From a checkpoint of a small transformer trained on Wikipedia.
Size: MLP 1536 squared ReLU, vocabulary 5486.
Architecture: RMSNorm before each block, rotary positions, no biases in attention or MLP, untied embeddings.
Training: 623M tokens, 4754 steps.
MLP neurons of a small language model. Each row is named by its layer, matrix (up: input weights) and neuron, and shows model dimensions 128-319. Each number is 500 + 50 x the weight over its row's rms, rounded and kept within 0 to 999. Numbers have three digits each.
Before each neuron's rows, "fires in" lists the words (lower case) most often at its 100 highest values on Wikipedia text that the model never trained on.

fires in: "as", "when", "for", "to", "if", "although"
L7.up830:527416564511420483533395500519499521404549506592562592563525448445439493517553533474542571474503540417545382516561462485541489503527607519549486476518480554451460408466525522513570487567513478406537451442470516544532463568524513438459475510467433522509453504490470477434502554512504524499502510571540541485485465475522496510492531376525468605549546516610556556494510534491535487449594366502463499569469502553582486467454545438479471440524558538529501404522493506482511522505594481409426559592569455489509499455487487480504518554474508565518544602537587411545494465616465359507

fires in: "to", "solar", "u21", "underwent", "u19"
L5.up586:499457513504462478481544579511501550478492509498494488560538369523495428500542485523550515487571488475463523492562538398551500523485400478498455503466472473557497464531471525464577561460556527424446572469459457467585522491526524418573514428560497541448444331600592516596525481552505501504490469479457436572490482493455516439505523427588519455506456418492493391552411559455522590549546512503459482460521513488460512578505499476490554488515515431498528487573485561552627564444645504529556535460430550501471516523495563454475534527427604483477540518451421516520583510497535457561

fires in: "was", "is", "also", "been"
L12.up651:493500449406468477487514552480487529498462536537406529435453376514504514622561527603508469436460569491514470449603519485567513502481570521443446457413511563524457475510453513489487463537419498361428552595498614414472540526565624488487524510485457513505528457506424464512543506361587471489500516570444511484492519505472505596488530424429388509497490464531404469443556502468485552528528460447475471555494499499534520431500534439489520477474474509588456577441487449492543504509490493503518431596515561503465516476568496462478574540508548538606421567534476478484425524605501467548

fires in: "of", "your", "pts", "and", "a"
L5.up363:602516504517483468525487503471466550535535526520497518515468557484667566417473558523459505498567438476500544411469545567576519452475495441484500550510489489497530439490444484573439537498565517366522570467495568566511485483473567528484513454534532460593548551493375489471512501519511467551504554465504474453491462520487526538439521486562510479483470468512382525532462528574468547475525596464475577483458520570541482458469479581460547506511545557493476504392490455533454480455441472456512469505577452528504481469559547535406481500589480533498621534522495461513384461539507545462

fires in: "of", "towns", "native", "cities", "from"
L7.up493:530589445506499535470400464542451459507532463494557543487465445496452479531566558445515483521447585502616465436445455473554437487572522531520542517492455497544542588524504469445499486533433516519566545566542441432463460520566503523547471430505564498620488463528479465492511459558504577542477530503567443496430540420508577429533448523517555429408449453527500440451490530523427488596491651437514444485451426453431478524447542498510488490435545438498495568468465577466544415493465478478491576512458523468526473434561490552500429406468532435514496464438529428552456504529614561536

fires in: "the"
L12.up892:515496457600425556498510415584543482464529447613462437466627505420572495481559482594492441464555570520559465457513514448433497546524545549500577514457508408459571506518475433446519552455442435476571527417500524535487497521448540540508466505491497565455485465525464499561481501579480452437440538454540508513506584538460502604525486507493534531496487516438482537489391487488566466511525581578567483547507544428547531513482475497456411502458615590520462497508461498573464494527487611497472504411450601451595524526500543500533542544493535417419517457571534424500494534560495561521

fires in: "which", "that"
L12.up297:488552495429461410571535532628459449528541512404479466539530510457461564449537502511397431423484526463461513481507502410486515532409545498437475563597546456570522492406556441514524470426416431463516490550418561460497483514446460488545467467524484438525385428533473488544530487417490485574548668515488519481434531421381545516465546516537478437508478484460541499526453539456492505407520560465496525552491483569553502486559470532492508461547466471565495475505484530417547398574471432470549577487508568489493455533476456516426538504436486548455518509432526539401563518502591452448

fires in: "used", "using", "galad", "use", "eugene", "of"
L5.up1223:516458482508555465524511507460527529554544554629528463628540498535462466531428454560625502408503510513621451462518461477561493491556514565492510520551462386542486539510468585488427542492476506437469464488564540459469397553562473441460458499477448503488534491528440504521572472454427487461474517443561489404452516577415427467471477542486492457505505567433477463534551411493486559445441575497520533386416513540424448451571457544536409486494539530494501440477519445534573565496442609557432519504514533459561543496526484560478534533422570562468566505512542569560547443485418485573

fires in: "they", "and", "also", "or"
L5.up1198:512570401470468509585491452548492480451502555486529478453466503530557506527422517521506426407469475436509454552509488484484613429582540618484451566477609475534572565437437422479536442371486561433501441492515530541494498466476482514496494575447425444494496486465502455390459488468584577455530446510415532494539484490500435471530468576409495460501482437456505492599490574497532552467508360516401414454405471492426529533416503470493462596421484490510472462500481514415489616501482507400449490516454545490526468412556581490421621585605501552515486506556453490502530512535530495487

fires in: "over", "around", "between", "than", "about", "nearly"
L7.up179:501437570558553465493499442575452407535517511448482424493531582495529493612570476474466518489443508460488515454410498444538501466500507507477464537448464530527567540526436491477457597493543608495443528511570451511498557613530427579440532539514496464494488463448486506538600472571534512490491530521505549510523556380482468492491423453533527539569409462444501525431450512557488416584525541505521523477425486452422568457540524539515564570561540497481476547427483531489609481536485544523399498448426505473505573478544498501488455532516543568549449432582479553437479453432442478580

fires in: "of", "to"
L5.up283:534440471534553435448398519597480475365388508539500497551421407561479616473486500467477518631543575423506459556469358561545463448571479452558468506460493475505415536500446515445548496454489485442537478477470461504401558487455462490545498487557426540543476402452527460505482454463488540542558541451525547525557530523379507499371510306401559437458501479511569521459539474459538453579524536551428503484505493513524448467447503470500609473479554496567573517598536517513512530443562517532378588565559540516444540531448537511543508530439462588505487540560463556499497499576532405569

fires in: "for", "to", "tells", "before"
L7.up1353:531480507526536484531521570548498452448519558518650495436571519565421472496466460526572440534476473530473522463479544556446586507515517463414498518463480473529465531473536581550468511545488482414542513482420521445418510518509528539464423616497526496539512470489512513493445567557542519568635570466511468467484440492407533481559581459561449582487528459483442453419541480540564492384351577526524513499495553498483487466445504620427509470511535473547531436469524501435547479552504505432497454451572548417548479473516523547541482528511499537524520543550591467545438480599488479488

fires in: "the"
L11.up787:465530540563465536514522550580494516473482484554434548446586410458532464482516543589450494502517471648515505466436549550463438483518476512495442488573583477419536573482473466522500538476355609534512484459445541463474395553439524544502497545423558534530465532641483567548538612525531539463492604486432452513537506545385516486517507447525519527447452520471532499395520472473420526552487492405485479508505481553370609516450561525488460491403510530577568545554456464481511443490545517493545470422479420532431532490541604517459446558504506473466416481488439462478556482430493475565

fires in: "the", "a", "of", "to"
L12.up338:479497466575500536526429436474479552447473453482492480468477516549431537501529446498515511479582554547457388577595508526492471589506585620599506531524509490516404534503458490477512560642524452480510531495465492527479395539479488469538507598483509542578554459602480439507490492473508476452462487566519445495490504491464493536517503454525556488476529508592493472531522449449507596458407478554483475535459515507526449415558494566445450458432511458471424441483451369513551419520443553533468449477526619448442532491548542447504499538407496499586454503582517396548501480531583503480

fires in: "an", "a", "are", "were", "the", "is"
L11.up1164:469513514512474472559536582430629474426513492521493530472506558456394546422547555551542487493508578475506562511499383481481456488535463538555504452569584472480409473470495534555551557401484480495572494531508375456490521497479528508432472406477451537525523565483433473526478526547511575535538466510409490489430599434479561551593556431595535570522505533517504450520496456490503551514545458421527421527407480436537532559546543519502465438582521501614560573495548516566506441569484491513417513483503547496538508548512589530563597515473450466464569538605470502521510479533531537530

fires in: "as", "the", "become", "and"
L12.up1143:563497502510461463565533555529496598445510395475487505614631518509468596483546532547574499445476423495510475485459391514503452585486448411521406494497536522442491480478464540402591617518500510485479487502522523445495518510409535514523443498476521557555591554498552391522494484555617530476510540516549406426411471509467541516477403494462541548505543551514447504436521475509584517533561548482602494530528470442447454509532538504503489508543520501542494531481555412483521504427482510499487564453537543541413533531525461433536468506451587495450442484580438549466536541496481485443

fires in: "in", "to", "at", "on", "with"
L7.up843:498541594549477505488538481483543532444515555510482472532502514578510550508481348496550507622555460440464462468475442479531408598503523447462528557520480527427459452515380537578492501546478536473495485444396536468546504426470507504509430555519482506493476523567511535554509541466425506478526557539493473486524372530576475459569450503597471453550510561540460531556509562460415519560451438479510496512516523583507537480469484655438530547490431477454605392428477532493507471482575494540529501481490526466426541438496469460427471474481458449441561546561570469454530523478519487399

fires in: "well", "and", "as", "example", "especially", "addition"
L7.up1472:530522477439472471404529479490554518429498541416535544492469585542528488552530492417541529577495484470524520492472494521626448497529559488541527500590484395532463544523453399482426579404518514488558475473472437502559558482551513559455575520459584527558467428517473479467485520587508483533444451330527461522448533555517543523545476513506556551525460550472525554476567553478542557427508475472475485541450482432458414514504479464484535410501525499551496499497579525502504554544566470482425579485467466489540567429518500447462443539518542552459506535439501503541579448483508491417

fires in: "of", "and", "some", "among"
L11.up253:493522576474468454586551481572473515533546462564429501492585539476485548526516582481544430476539509450504489592454461445452571469525449464555532502631436481516448455415431366523459513495438562453451544532576429518518490491509484489440495407519482389423541512563522554486510473578516486536529448511483570489508575442521500460493504588441526526506420456549489525586524451474491529508517521537487545502550463507603493451477436522451545423469512502491502497511506484441471533475445525466491538551451488541373545545547568522535358614481526472534591561498553525595450547559543570583

fires in: "after", "at", "p", "he", "charge", "30"
L12.up415:528412484543506477550514483531506538600500539489509447476600472466431522528483497487360509449500527541509437462470527505488610509524456470530541471527504561484474565504584579467462493553493483421522534425566427516367533494481420477450433506559531464449522521501567611505573497504544555499555574480504517493501486526499473415500456494481402503553466500373463572522434504662513530549506461534453600485440519455456465535541431428520433503479479440514462492580554512461482389365515422536521454549554469505366508486558445534456503580484509565477624539596536462505458461552499582486

fires in: "to", "is", "are"
L11.up307:487477563640470472512392594543451482495459581544375480469468506511556555455461533496515404467504521503414610522505563415615581468445541586577510555476520525439546559584552486567521554482489397594511525545538377438511485452524511537600452469517510451443510395527553482450471472502552493523492507494593420428490590575444445534410375515415531531538538442491456527511524499534495593475511494468487422527449472476420387604476503466486555545532493485596531455521487549599459495471538501481373490538519491461484542491490473454478368492527485498500523463483501476569499501543420491589

fires in: "in", "institution", "by"
L11.up452:527530460520469512471505544460453455521538523533466535468444516422515491477556512469505516528520420493449449484444509458486506438507526492502473480634478484457470459512484568520466578505549546377478564450568541452531417650515480471466551411406573541553464470430535486507575392492509466455443540542546489465478561548488493563543593454468463549509522467432566522466516539495535593512530481470575597426445403517604481662547462413443528476609520477431518524538468532530556541492432499478392477576568510559525495460427436495481539558423473530517521588424480447523540508554523474498

fires in: "to", "of", "on", "for"
L7.up545:534589546511483561568459563607573538563431433452469527424427451543547509584470468496569462537542540509503505463513486441518546518411563474568509535459524501491427549410446381535472494504532419433582509451520595474448469526555520513519504541588445559579477523578546518502489530496484546575533530472444459488504499477508536477469402555515536421573454394514426508525558547485544481483480544513574435560418547575538543439485516551485570639473500554493533538511458636511499437481568413451424493530449560543429514489482431344582458648569563505433464519433539524500480480577401393500

fires in: "of", "in", "islamic", "de"
L5.up330:509480487390453412561539559481469514456496572439362533418514553460490449518528465553474576507534491455465535461455487655537532476463460471454515601519496503466615478489464458586574480458482598532478508566380492508534569472547479550486570515491440435578517501507507426469425542475552470432414627478482502484586476610488486500550519518462448463488494525486534475446512513518441571533489590561372529495381551552431471575353413504531459483476474501501448542478544514460599480511356497493527528570461547484469573590438563512449554571391495506438509476490569586439501530572460566475

fires in: "of", "in", "on"
L7.up1034:489527528555494488466580496499504515486490486427439522498479588520496502427539502473448536505555422523393583517552517618485432525536480473549434585533444468552551499591485557544508508432523539408523507499463485459516501510515620515591525464528575523507504421471368479501502399471540555402504554473490431536509587634446557544551497489540521536518553563447527539452509592511593488491506490514469464487540558504539420460420466521502436528407544574534512481447502511459457444550588516474557571545476582456438674541499442465505464550523369559525569536539416504536505475638535356587

fires in: "most", "more", "so", "software", "very", "less"
L5.up1340:509561477526527440514461497485643512505489412473547506490628601519473552386451480581468531484403450526506507519447489551530560438591544451510585549544506491470609459535481468436507528393506463436514292457446495482596475472584490571543484546501576565589441488424546501449490541460503475478604512639458478463451499486587391516417568407455531509489431481512507567478550538491578544512441508467536474425420481568597534571547543430534454447523529534528507540585427512473445533578355440527496460549503475480519491505451469506548495538500465495549487484512440559570499523449438535458

fires in: "who", "to", "of", "which", "be", "by"
L5.up52:538522417473481419466432519578594486575473490478443559558528459458510505443459523411552443506473586580508509546557548552481528490503484470498463482428434413520541470531510400532511557532418458493491463496447471442455456469542498536536577439440498495486455541515477493519623294465518508580502570414554565618520506520405482388529568480512542524407447415526431497422420554497510499471465559459492486466510540453465507416522460479421516465459466524593487511515449433451605438566417541547533557533570495516467548464516546452561403527531504485494559575521472449471532476444523500473

fires in: "two", "three", "several", "some", "both"
L12.up139:527506537440490483447484484447518475566487417583450590488462469499499519422492470550499514543393467461536473529424470489576404509510529445361537545475549474539471410439504518506498437513528440501583620506482508428522532492574508424529516496444534623453470516512576413447549488508481541617525409503432536550380522455486564520498570461447502567542513521517463471540552495442441458481540502585461466492438522550513579507437551515480542428512429486528484525599473557399480552493563529464541462423559473557455522526424491530543476534570486498503562433482445487519444558518493562636

fires in: "as", "what"
L12.up109:456536415461490481594520453521513482425530371518473513533440432459473498499479531526390457576445542395593484548533484566534514503418517501536445484411446521512464499513484480443460594410488518432558522565493524418559549514459462526495439523507502522440476511551530481493540519547503386499583541445455478457590501617501557566530490466436478708490548512527478528440465467478590459512543427520508505507444460431541556491459605497482534541548538554583502485491544455463508564486484557500487544544466473460511525490440516552437506549509487472464531502522547559508477529541570481533

fires in: "the"
L11.up981:513397419494459610530480467429523467525465396530515598427553449487540547583538525542500542490538496565546521436521526512524495515495508516476570525381435500549461571451475412466566524461549411463494532493495405502578537547529458559395533531494576507462559500631419477440431396515540459467511526555461486456426484551490485471493437549574457536529540476378513419529482593530461396484548537502469477555470516402523531585551534426500523507478470482459504435433489542499570546501401503413487633454496511478540475520428518580407522582558614490501504452467559514562468434537461483353

fires in: "to", "against", "of", "by", "after"
L7.up386:551426482523500510547465477528510608585487552471516512426479482472379528557499452456496477400585479411444399514516567497521524438444532470500503515600452522499586445521481466511491555505528571561396540564503528470462565472485512464585548523517473522500603508431484471484517440478447465469594462588434536508411526461499569480531478452519482433564578436530477479509518425480438500488452427504469531538517608483502467502541471492447469568385512407611408518469443541396462483429493418395470475483469474516485516574527464518469546458580577532537542566474493473483497556560628527448

fires in: "in", "on", "of"
L12.up275:542484497525467411532480480522463519502438451553492440503510542471556463431551516479523486406529519458427469514464527540565469427575569456430620499564576490470522421444525506465490594553533601422520502402470484447523551484647532422450544416574627397513593507489522604539495511615418461459517584526442532567500556481518602499487593396458485565457532479482468570507569512469573511497486497500557468502414624520446556476506447484575507487526500513588519505540616475478494576511514547482451477603555581471461516548465551582566443546511464453445481500495511537531546507487427524475

fires in: "at", "to", "winning", "won", "for", "in"
L7.up988:462437503436494508485536560492579581495456452553495464506450536403423472532519555501426461523564482428497512432461462436514577485479543483411494524494518505496517517460541567464575623478502495536416499602458518461482455471484465456503514522554449446561446517577517573434525432592527470547580497607551478449471352566530606487448496498622500509571542559564416526488410482549510541544518565478479488540516469517466468387573542512548522492416559447462483357499485513530553562556551545559447435564535604487459566506504496506517488538483589490486426558495465511559511523388504548491

fires in: "most", "a", "more", "the", "and", "an"
L12.up373:521500469385535440450486476576585474522578467590553618499574476606473578523507501540486543451511501464434466566372466486544556468521423417494481557416561528461460539492482502501592570363484487473449493482514450532574484450542533536592476629554442524489539537402542589500432506508501482550461515490517493416524543477414512565499525491442484513483531576469486553444609570491510511468500526555554503513524485526460545473508480418569522439519509401490583539478442417534511446547423533589497577533455467447521532581544532478554584587483471517517477467587498627487545463474542517493

fires in: "of", "between", "from", "connecting"
L5.up925:480532491481508518449518569566456570515487420481560511494506524434564512420507522422487433528577574401499413448507546592483517497561592527583541476454532498438590555521529487492465517534488502488480507454559483549479523538600503502521512527528513460509457484427525478524463474486550612515520580493489482439461582444481475514530479373572432558528520550510517433423516561498483490465458498414425503563388497532529508556498511459464498522569563482525528570517518560520512484556519450599466526551481532514566517504459531526433417569519462512374496492403465549505420532597573492499

fires in: "in"
L11.up805:435526596447489470508575567490472554426505552486484550385499528468526366489557491503480452477519540539500527566435373527505565474412495530481539508467488490471494412475498440492501544474597461453556524432440613467467486473447404399526513483491591508607496471469419443460530457538438527488495605425512580478539566508532453526546552516395515484533441478518439478446516558454446542573470534460526543419443396507462418439376545554448458533388476486492513489477532536521477469450519498483565527504431560546538588594491592483547539504459487572587458572537491526539491450537454527529

fires in: "they", "three", "both", "these", "two", "squadrons"
L5.up663:538524422495471517428494488491484452436574545517469580548517501452579477452546562519454495554465555460451380512497514552415412480579537495426496549581436579483522453440450521523452502482539495480534490526501500456559516457508515480506490548511586543456555547496505543544538497444558509511469540529409572454558552483486448514526511524457531564570454541555577427533555501480554455561436548518460457498490482525443558524520558515507375499450435541453417509491532462547471553445511477502515501470470557520535514538532602600588553522581505449541397521475554555450431524488563483538

fires in: "also", "same", "that", "pop"
L7.up1049:488526540527445430431491537533510549415522549430410564542452485530471553436565500468446557407480484424645500453470537520560498487503504506451440482541481467462501490556522458489519578444486573568514449444557561476540623494419491492520557508410452517496463526395537475491509445529501458513517521453547473529454500525462449443511551553560545496530478566430539644456550677437444537522504536511463495526546476555517491570597526531483475530454441507476554444484538530407433450527454413593465447519555486530516476481461400557437522455539566547419488493520469518464565490458500494587

fires in: "of", "at"
L7.up226:489554518483456482495564505495474624402489460475583497493528516511465482504492586509367476507530561517493445500471559402520568439564488378447582482475505476486574471547553479437585503556523455473461471559539375580473472519513416444498424534505462371503449517588526503482545508526546515516535501472518444387515598481578504429577492549394501512429550455461531541450503591505549456528454523555542508489561545497403518484472511526430533470574494566505509476463541515573534561497522466537588582542493476536450549557460473459488499478484507520487595423507475573591402436520544491502

fires in: "in", "into", "entered"
L12.up341:536616447512476432473543448500489488428488535463544506481408514447487478552613500525489535485512492599436503509553507466472433556471530523419525494519553399457488513474522520483567541517539467507507469503522534484486546475491427529447573518486605517488530484487463477463462432540482489439476515484479488572492490397521552535518560490459535459558572487553519434450504473525447468506533413497460548505401433448458399554561483420410534576444503540460585529493572465614535594483559553535495462622527465592533477516490492546472483467431452489527436501506544448431467518418570408470

fires in: "also", "would", "avalanche"
L5.up320:442493550497551453478536458447477581396540613418458496516519571448522522504520584509458482552492493537601516601482605568576575365626453574488452513534590517441485458673522466522590483523541504548466486472454494529532571537479535451452481531469468601441526517476463453505444477436524537518555531451483487555504521423504453477532499570503468397485530493417462494489441586510556506503555492464571422519557419572499454438463498469502537483499473475471449435475458507521459375437555507516524509424458487514412459508479507472451550530585498552538562590511562477518474474559536570420

fires in: "and", "while", "with", "whilst", "the", "only"
L5.up1265:475487524521595526583510441472584572502482534516515539479557512512489537494529463580433446506559476470453551580446532429460500502538469562520440527602445461581383479504504539526565535534485512459523477466491505504491418578485591450488518477495518508476492386610501372497596527566504462518535516514491386574502470472477481599450574499586554467487444486488542484489428483446500515577610522461577485457516478498423490592488592504526531451562543616520524434491478510445600575405580478445539452540462476572451437438542535489432515593531515488405588493512490500543568428420609500497

fires in: "west", "south", "north", "east", "southeast"
L5.up630:565582420540518354505513610560513499480466500583501441505458544498572408580540511483520560567464488476512482471491539487492530476477555521569533576427590469584510479519551418522556466509577508421526511468551478481502390507592421555508531503485490502476419480555520460455581492550462519577515422459468549485467517525446530497508467424572545461435559485465485465507536500424499417543558551472500499528495486560474589445489499583535520488519522482462484562595452559497417519515462459485429571556501421510543467538425478510572520511443429422479488521506538416522493523483534493448

fires in: "at", "to", "and", "the"
L7.up863:500587586575508468469477586526515545454409556446552501446497493535555497509555531519470517426505489492435471348509437454508475581503546472539507565501457447542480558454467567515473509525572533474464402523472620513506462580485485493419571527472451502537543491579470506499599417603622493449533495530459597444448442535559542461633482491557556515543517449561508544553524518462517509431453446531493427556446446512506407546437626472463481459512416436483478484446452551557536593430623521552512529545610554522498432496432524510511480519496529542451416514467549467603465622491470483480

fires in: "the", "a", "s", "an"
L11.up824:506531519602496565496491526483461617376535461536468538361520498573529491563496550475542584480524618541589484518482541541481510508521443482495530483510447528504400488457502445483464569446532559477515440546444419478512614575519526394587449460523481563545520530535526552447548492520540519436477518442493447555551531516524578488533448466552467577555528518587481503512486524487463482518414486459484549435578455503522569489512511448435424474492514489497601492535453513557448537474415523536413482486483477492490447510523548482436433518392447493512409501506472467513513500538497484504

fires in: "as"
L7.up180:515484486608524518520529441560594514477455492445466522443411419509535547451473523542539517455392483490543484547606454541565568427504547478445439560461534532473518451503482515382458588497479463440491511496466422512605421506491505458499460439431445402509536526540513460518416491507452475496481560525419615596533458518574482543518473562519424542425419510515366498533509497512432485498461422483456464449421436484518542499610517503546449469406534540465564524516485565510487468491546459485431525625508502439517591468438503560513531538512583444507509539327506506525490491503407459472

fires in: "of", "are", "have", "were", "inaugural"
L5.up809:546476590436474462455515465563462507447522482485606400450444471583499565523550545630512541499534442398598470574473471468441506517533469500488513617520403502473458465533489509473570545456457535378504574468545470558461537424491570401533519459445513494434475519538470471539552541503588598543442535382498477588549428467459518561526485529568546475506533464489434459431487594570475401466561521494488482461523585397452558444430508596451592579510472609444502521478485576504477608542509523417571561367487472516516483473424493474442480464482442515503450525493583542441594419497536424505

fires in: "to"
L12.up1344:532496490541467561505382681633470605525500529469529492507494473567475483549404555501581398586566565413481501554509503511461472481483511510477463438416547540542545502537562553576428483534547443583561569485493528557494582482501529525489529491474498531577462554629586530471494460456500487475460474514510429543451404482458565386501489498513475464556487362524467448488485466542471566552462550482468414511524481430595519525546538489454460565506533520529446472476440499528395522440513488549396563454592559442406488462419502484479481500547516542374535466504399562492462466563470549534

fires in: "last", "final", "finals", "background"
L5.up910:603543506520513540439486437456432480497452544467584533335533531341359492546431518588405575497431461449561466435461517479466517474464472483455474409507552462403470506481445553522562471449544370435567523502507425520507450522418575487482494458463513532477457511462504462453536487574473478528501457408553444487541481476528520490521450493549365535481548530463435457509446529473387438558572491469451502506524571506489478559554494583562435550477530511569490523516566471422444491466596478433559498504566503438477474501454541486522531561431588563518541554512612467458488450554495488534

fires in: "of", "led", "by", "between", "in"
L7.up1156:455451523483381486553469502600516438470426504537506521429528553468480535457468446453531459574519462464477528455563409708492451469532566573507448577532537481502577450469542475466539483451471446475510466592552518525476462434446499482568518531569465477527470578404513478577445455559460542422478477502445491518479607529385527487455474378521410535463576533455523552450475493463507538433428483557470521447448556541484543493468486455434515525514561468446469587470452539416601455553538509513502522506548411500448573472461493580542550577573493573420515445519520526546413409466548516433

fires in: "the"
L7.up157:487553477487464473516586506536487469428415562613536405611514566487564488524495517506438500551523520471492473464435488586460504580553523392511455538516593571480509427432466528533526535475426427423540445541437533383449564643553495570592560495412463441607497474510528540466538437530486498448496495433495586511461509450548637507454554448432451526568466564467374454548551483446497527530494583516631652557487483518509553380551534510480544401438506475619450499479400505528467481471502462508493466540458482508470493472557517428454518546470485415427469502458496546553462474417478508544

fires in: "to", "not", "t", "declined"
L7.up1214:470537501504421489470416525541460550475508545537440492441427456536508535570454466528618586494528493462408459522488572474469540537480465432391548510568420492452491390446498495570480496533526415516470506493500548476488381482476498504592465498538457555517459550451518489489484428448506533498526538545453472393383467491540523509458531556528446398418471391508499443538547565492427448428471601521476490438433534557494508539532487520546448440480499428458516440462461507577481436520513504535471447482524489477431447516504476483433654523463537549479494490518546477514535521541443500541

fires in: "of", "company", "team"
L5.up217:486476484413411469464439406520443537484453523465544490497442448562439500532492505561525444452450526519623603499460450646410529456580520514459546558555432491435564427506467482560484452554530493449565554492529448451449574506657531478537499463508498488525483508531496513505509551473503477491485584547551518526481474578515587513540580414536493542501463478419558440527543458422422429544443549534464459474481484560485438469418560517490509450504336484434537461478529510456552475479427474527460492521539590483504518576504454450490485478487504520502446524517532484551524545506520374460

fires in: "and", "also", "not"
L5.up1109:513422569462487569565500469472524532503494551493492526571531522505504472459513422550616580525519441541419633440387513539518499411552453585461532447524490529524560454410439480500446512549493412548525464456426555459469471519542589459445451588452432520536518483458585503366491522481563508502560488504515467594437501557463540533557463531576499468472540564536471570471413460546494435492525443393563503519413472561359579509539453548515466513474495467543565455472555533544542533567449436528447505581458530497528483533583483493510553547494566625445556559555599443562497475452520488491

fires in: "north", "south", "there", "nl", "east", "ivory"
L5.up699:449490508508509469450564579482450518473535389527506503517476572503488498504529492582468447555458471500626481422526465463532509487488552550519478503450507447478528486487436533469414591380517529480432544522566448525473366482555460564559502447535512464541412479539440480507401471486536455464428468384473541522502514462481393430544494508501544398572548458463605514462480499490456363523426459474433478573574477482474555478501437505468423536526544495567469515567472416515515449396559537586524569486493485465525480453436487538436530594511435508476509448504453505508403543521526496466

fires in: "to", "of", "for", "proposal", "propaganda"
L7.up952:545482499537502477597435505564533495576526456513554494459440417574550513528543495507460400466495569578386565445505534531455554528490500604561497553497520469481536496509512558551515449503457489514511454467586634486518418478395548520577469506492539560471485491524495550531480522569353550457522432458466338502452478594401493397491418538600521522497488520569566504520516530492575556435512558480466461493498467521540442527494504535510484510525518417471486515565482495521532397539466504447494454446579569517519491459486526529453514541572609485500523487498540509497505514642570544405

fires in: "as", "elephants", "elephant"
L11.up1482:481478440532593471523467443531441548486532431500514464512538477418553470473450458451442506453429499443519572544472493447526553529439504506519447569481485553465536450559479447450425531508477584454507371483503533503595465416518479650551520461523421461480494448524537505563438459577517500557531520488506561566489409525495435588497398556495522538558553491511510435557415403549535480467490613495477533413556464540629449517521522567484480483529467558535522481509428535587519517455537489482490466454467458489434605415465517564493505555477509544509457517513408527509531533554470468554

fires in: "of"
L5.up1477:537489482471516456426449452429440508513473579578449512524526505523504540573533459526519477499518443478556492513515468582477472473574537480502509493641448536587504506558510441477443623531516520496472526509543537446610492491528541493502551558554562557442550435466609487464546448515516616549467473454408486502539556516488488492474512520596453470537505569557503489469530617426582541529553549517512557493410555496563454501396508484515561431529505521467527550467515515416536527493532511532506475497525508488358507509454448521484555572451510670499517567530467484492556406446402455552

fires in: "was", "were", "is", "are"
L12.up1182:543464557488499557487541534530422528426479650499544574516525560492484545493516508630427516508441562495532525496581474430506424567560468574479471509536500533543540457489448477483490529430576454402455567461425595419489543494475491501448567482541512522505370422532452539447456550424579553488472501543404448483494440449545539579569515488423500438441508458441493457418449520531571488426526488363563466523467487480512504502483482584542448550429537652591506507583471562542570490389473476474491540436448535514463460505452482417497477476482550568482498512533592482480581449524510424606